From a checkpoint of a small transformer trained on Wikipedia.
Size: 10 layers, MLP 1024 GELU, vocabulary 4096.
MLP neurons of a small language model. Each row is named by its layer, matrix (up: input weights) and neuron, and shows model dimensions 32-223. Each number is 128 + 24 x the weight over its row's rms, rounded and kept within 0 to 255. Numbers have three digits each.
After each neuron's rows, "fires on" lists the tokens most often at its 100 highest values on Wikipedia text that the model never trained on.

L3.up220:129113125136129143184129146107124148126134130166115078152120114113135145118110135117141128115157126122126126142131126133160115102137121113123116111116081163139098110166089102117122146178121109153082142082132067135098112159157118152146163141150124114117157108155151087139130138128130161136115141158155126073107127132134125150140134120133126125157134102136105127144120160122149154143122133148165125072075183145106132130138151129127119097114095136140184144116119104129112138144106163166157154109086110142110131112143098075104127171160131116137165138109145144150145156109130149111
fires on: "\" ", "place ", "acqu", "ISBN ", "directed "

L3.up764:147150100119144110130119097106115099153182126138136131131135118137138138086129135139118110163160119147102162103140101079114146128145138140147125101157137139140128134141137096082143099145106114127076138093102120056091088124155148158163144090166142106168137140104127114080132071148097096162131146152090128135121124108124154129121112202113127135148135154121105115149139117133172135125119134157121141128117105127165154109114157162116115147113108177110153148140113141109154137087135081096076141134194145163147115173149143106111097111135108116134133112129108097136156142094148150144
fires on: "dis", "acc", "occ", "Dis", "off"

L2.up285:131096108125125181131171064089131149092123122130138139094137147149136128118142120150104157113099157139114165111116131129126142101129125115176144147114088113125164152129113125144143142112125151127129102121142174155118177112128135101099167151131085107141174111100105119150096086134121093084167126120134135131143114101162107138135111136142102158132068123131099138143136115173155087152125139137052132101115079134119134139115128111117127116148113177138132141144111110126145141111138115112112126117117187163152173108122134136107138138128087143131051127118117158148104125131112166085
fires on: "ell", "fl", "ond", "R", "urr"

L3.up376:141075117101103103137155105131086129131117135136159167147132159101166147204116158136074123137155162159141136136122105120171155100152079129172142129174138115145104129144109111103096114109100135077097106102159112086114131127134141109129145176117137162130117169145119155132142113164154152127086100141167150104135139128143127179134118112159124169144128119160133104106143105140111129088143144125151119148155132147138134110126090109093108096137074127113130134107147118150092152134116126109113133119137130111132158142090123112120145143117120125137084127133111131081155097122118150149
fires on: "(", ": ", "201", "198", "=", ", "

L2.up596:127143092123106163156105131090146089160154132117111085151176129161135157129117134157144145088142121115139145168091178107106106127116103142161132134154137135090105120136127128129125143084182083160126156086162104113100140140149136148155124108083128143118123136111135109124130113122114075128163096132151117161126138139117132150147111083105153146118121128121071108179178123127133167118167122149090122147097116161144120144108136166106137121105134103111188153115125098100126105091124123098114128086121120134154091150120155110139106127184087122115116145192116149106171110106141134112
fires on: "held ", "appointed ", "given ", "oute ", "D ", "Total"

L5.up800:107143104121131167131188142135159101143117146139123158123095128122143132145118180171109149151118147137137134136133153092122108141142130144153123121101114090130125091106131109159107136102122081153137169112121122144117135110116136104126139093129133103105163121115106141116072132088147071090118072146130123144103176097130139123131112167085127110132139117102139120181116113149127090090123131152148129121146133102116136124143176154094151117136155128131121136135125166160121172147140114161124114148076155091115131174112109154126092089149125102171133097115110109092100109131107153129
fires on: "(", "eder", "er", "h", "he"

L2.up674:153093139112162139130161158125117153089133108126136077187110135140137159094212130098120165141116144140098129122142109160138113123083101113172113106132141138119131163095153145114134154161117147146134149154060135125146118149157122134129091159118103129115122126132115134164114123129097085146119143115120188123125145162122116141113121147147147142128115122115129110127157131158056111114118110119113129120139093133087130138134093142150096156129156115117144087112116097077099097173102133143138124111132160144120137136091105133145130127123103149110111132131105156152126171051130088112
fires on: "anc", "Patr", "oth", "earch", "John ", "Franc"

L3.up798:120119143109137134104139103133128107154101114119116111167118153123119140124138142140145112080144132111107123118132152130112108089151163140144131109183102096134135126161092148158157172142150139119125149096161088103124153138115066105131125107105104097106124129163150156062115151147145121112158100144129117154161161079113067110133156115163166127127128110146154141149137134153122128156129116158125146117144127148124125124161120104126132102102156129098146130119145097108163102112121111157130079113148087062126104098174096116110136119177115137109148176115148130121119089146107160056
fires on: "and", ":", "202"

L2.up401:163097132108137101172084125133114157121106112149116144162139159108107144146107098102140118110169087142164140138158159125156142093156163132121120130115131120145119098180114152139126105144125118135128119158121126100157090097182094125149156125123105122119106123147095145131141120104099150155166128105145095156123094147073112139128133109126161114143107117182131142125118128172090145156150103162136102106126158115109130121131128152118146089144161112157122149139141094144135119161104160153111171167110089107134144107133113135133163118131128101119111151127129106105118096107110102090
fires on: "Mad", "• ", "Ph", "techn", "phys"

L3.up210:134105127139125146114140145194179068132099125113131173139124159124153144114106148128156104132112116136171141126149077112069105130109116119132138107092128120097136125122111125151119139131122123112105108157117149154146148117114159117090123084139140126135157108099131128127153176100209085126145130171105177141118153091125143147159124175055127082136127124144128143138138151132113125135128142126154152123126092173107131120151152092090066138148152141127139133121119135136118114122098167112111113145119119157106136125145133153132150094134134131112153115105107126110101135117151121136
fires on: "ep", "y", "car", "bo", "yp", "pro"

L2.up472:114118141139183102124118126167109114083129145123122091156141150084143138110135100141111117084144147097131120174124106109150061097112109169131108157124089125101109142132106135153119128173119112125147142143133137132119106134159102103146123115086104101121100103159127138148140098105134122133154122120143125152153130178101095121128113147159136175091146090138114158120140106142134094107137134111156147103145125130110121158136162116098120150144139092140102132172096136132143098142132109116088169116141136071099155112164102123096124195160106173147140189115127115128147114175130132086
fires on: "(", "fac", "Oc", ":", "p"

L3.up142:084104120132136083109118141119117110093145159163129108089110106124161111128149088112140080085155155150120116081121108136162123080124136161150147134120116130136153132156115157135155121125115106127151172162080155112123103151129144118127143087161110118172077112068114136100117145142119133124138154177115142157127134087125136180118177130162141132123108144114135119137107095131126106139086141133138121088131116180152156190168103129089105143194123179106107143146150094153129090108155151126136124133092146141148141153101153106132136136131128119126091123089156111120138120101165141142
fires on: "N", "spec", "Res", "Spec", "Elec", "Gen"

L5.up1008:118132130114124143115121136135150151125141153156132134104099141080175119156123124115139102128081171095114104132118110101170157118145155136195155113102136133115124113140095142135107135173105088126128178097133127120118093140167097147124101135138066110113094179115100156143089137098124114142159149151127131144132122152155161126110083124094132121141106113111140130130140097095104134139113112086148105125148132133139094143170135164094107153137110121103107139166138134145095073126154094126116139122145117173109152099156109095137130139131085150124101168143092138157080155154126128146
fires on: "a ", "-", "og", "us ", "as "

L5.up380:122125146106099111123159130110163116122112155106110086146105127131149142114141152098149128138090143132118140145115091122145136106141104133085124094092160144122165106159130085137166158120118133099131120097148100152142136133127162130140129111129107101142134119148100121121097168132103147168166121128126157132119157137101150139091098135116131080147128178146139134115101151114163124131143108140077087159158145185109120179090137119082101108153123079156131105160133154144132135138144147128136163125111113126137129088157131116087109116155155126123115141132149067139144114148140131170
fires on: "Co", "Gu", "Con", "ank", "u", "at"

L2.up900:148147121144113060134137122169125141142111126110101198086140143152140111094130070149114090086102110122150159124124104136153138157144157172089149109111151098125120131143132172108096119143131133114130178111135087132082106138162140120113123142124114138132145101140132129158126162139086149131105102144126116155096148125105122137115144168081124148135115079149099155158110131123133160126113132133152089110130087159117114125156093133105163125079150118060134128117105148108141135136090126157102154145129110078148102100090121102138152141131130147118139117166178137110119159122105153111
fires on: "nor", "Louis", "south", "sou", "north", "trav"

L3.up702:134101121071129118174171105109086129108128134137123152140138133143122148147097110135101062100124137144104123137085110119168136121174127135116121098140113121119144121104103107131150146098101142128125121147143087164149118140133153109140119119108172097136123138168098176098169118146111084137120130165124136143138103128168132151147111073141091179138089152103099134085119074130139133143136106128126148084142134179117117156161113116132105149143143104071127150097115116104137108118136195152109126084142151103164117164108121126138159116067112139143126124144140103104099090120109115140
fires on: "(", "; "

L2.up629:101125143097150142132089158121102139122119143102135134108116118096136121114149142134124130104169110142152133125123189151143127132154127133118135081140128092108091161182125158185123133140120178155118144125126117113130072139132110131124129117146125092161110135144105126151146104141083101136155108152106139129108128136172076132121136114133139126129120095107095144140109106133131130136121146181150092114123125174170124141145154160064098132177144165150138141160125148092111153083133128147093166164154084135127181156079125083119166105116135113132124152138171092126149158126159108172
fires on: "spec", "Athle", "main", "cer"

L3.up573:126127129120157117083154169143108112144130115141124148113144111104116139100109085131077134129121129139169161130138149082151085144147103107146171132144138123120142124093127143114123104132127135118158106129126104112125081137150141115116159066155142148104152159093151138080144126164143131197130155146148139062064109120111172138106121167118118084163130129119124156105142101156168163123156117151149143134170115174130115153131120168200163161110143139104102140090141140132137148093141100105129098140148096123144130143129122120081122124107114120128111106140112126109106107075137156128
fires on: "dis", "rel", "Dis", "Rel"

L3.up472:126132170149102134133082108152128112096131171092145136159093139081153107128141103092114118146070157179119129115132123157142142123108155102147151106128127119116124128157111104172116126155071125128128098138063110112105102151101106138191130146147162132134100080148136134129106100085120131133079077128147168121099135129133122155127157152085107134111118165166148109106138094115123115118135149107151130145142114105104130142147164120120110155161157151129132127191154173126126110084147107144165110170127083149174125135155113130098091091101153175132117139102119104110104150130129125155
fires on: "I", "T", "D", "Mi", "M", "Produc"

L3.up579:126141096144119128158142168152140072120127140159120135119145132153188144139149122121140102114158177126122135140121091081065092130102175141146130169094167135113099137120092106128114101122136116137135133167155063161093111129144139114136128113094151111115112080145129148152139094179160161120128123132171122122115119173147161112162071093090126147128126108147125136118106125135087183132106165161141193119133111149136128147123083101136100166135143155146099110137139145150123117105083143107107127062106091168112112145128107128144119145124155132170130134131169101123117118125137118101
fires on: "first ", "success", "dec", "rele", "next ", "respec"

L3.up949:141144125133130082119142171130111066148141119141136098112133188102133129122106124161106102117137160128150129104092132152140145135106117142129159143104095106132108141136137119184105129105140168160148140125139088132165136130149132087109147141150162087127130174118121131131130132131158117102156105149099143143099144092105089076126121129129117100142116044146124141174117136156144140124102127140154157111100133152154120167152106129102110137127136122128131147135097123147116123111093173060125161150126139129070151133107111101110140138131175138100161131145154116127111168184162087124
fires on: "ep", "cer", "tr"

L2.up955:159144163110127112145142126122111121146114143146143169117109127127144107167122104112132116122157132153097102117114117126151139110133180091104174165124139121138162137142146101155109115157113148125131092166141094086100106116151136120155178125087108103117108116136106146123151110172137151063113162187090139134140123108129086134140164182108122107124135104164127136094098107102102166113130133137086098148132092133113157142130086077141127130093134122140105123081115185130119105166114092158104112115137099139192143129097143113145133113156087118139113131148131114163142122118144129157
fires on: "early ", "main ", "south", "north", "south ", "ren"

L3.up112:154142124090154125143193091114129174110125081169095090114137124104135156106113116136103165108166125112112135170125168108141122147129131106144109176114118117140167136128138131169120098138125129113149090136147141152150139163193153114166070121086125178133160131197136097126101092113121114088116111157120136155167125111109111121100127135124127156110109157105126168075149114142101110139109134098111100121083157120095140114147130139112126134145132169109130109111117126130156115129150147143123126152121137110119130139110103118131140152108122126131108121111124091130120115124135116106
fires on: "f", "m", "prof", "km", "from ", "ances "

L5.up652:114148149108092145118102167120115136140113132150117128107106141144132103142121104114111117133135109126126160146190138129142134159148105118129126114100085133140118148147149135098151129117125103138123143107087094143112152147147134145099103094141127133132154140152149122166124173136105119140104115151097145163061121130108092128111137124150120138138144117122141104146092101121144143119129133145152126117116134097161113112105154153124150199163171050112131121130132148121103136130103139158104158100112153137104097112075145142117140136126147118136095085170158167094162147105114123159
fires on: "er", "ther", "ary ", "er ", "ev"

L3.up776:147106084152127128088154133156158125099163114128131104103153161129120118136091143120086164125136138164156096114134113117141123107114112128129115100102168143133134115113128200167143101110121055123142119118116087140138123154137122122116154074144110166123148125112113123117117158098104100089111102155133146149171124145109106133122088056132120087137124115164136109135139090140191120189142179086121153105111148119125170147133125070134121133103101136097131124128110159138116171157131142136116175090144132128116162138134147087133127140104134105138091168133136141138121162135102134116
fires on: "kn", "^{", "station ", "Cze", "tt"

L3.up465:118107145131116142124164139146166097133143128117121127100111142104175094107118118153126122095086148173065134138125141091111110133085150123155150113128114151158126115100111103108134120118120132162126098167142135127104144119077129129071125144076161099106133130130125130145090138159125109162150125140102148122183170125156117072184085084130135111155114108127106093171174139186112092155145110115064145113096132139138173156129170122161122096126131141155143083123106114107120129138122108159113139097156128125137131111151123162142107130122144134123132164126131128106078171135128142128
fires on: "ell", "oll", "classi"

L5.up352:176120141066118123112125102125156122119178125136170156156158102119140175125143083117139117149050137146108111113088136134086123163132135113124102115128132124142086113126127078145174099140162154100129114141174153122129133153141127111094137112123111086126139152121170130128131096161107094103132113117130139126167112118130090146173114100122119097126182118140111129099113106164142119095157175114135133124151123133127145160106123180149124127138082115129108134118134131169134159134118165118137088151100141103104130085110137143131132116112141113147150087159129121152077159099168126140
fires on: "ed ", "2", "s ", "band "

L2.up441:137132162103104110149144134114154132150122112146138144117073116130113165131136147147169118101171112122112140105134148143134152118113134111157091107126124124139108155134083087144110154118125124139110147113095107114108117138134152161152159085110141082150145117170134100123146133108097158161094074158132130124133104156145130174130110105108131097098121144116152132099117128101159180136143139119124133086123153149149119125094119150126134102171121148127130172068125133170064161157107125150094137131108095144093097102123110071119134094101127075090157123170103164130142157104130158114
fires on: "; ", "American ", "===", "directed ", "comp", "by "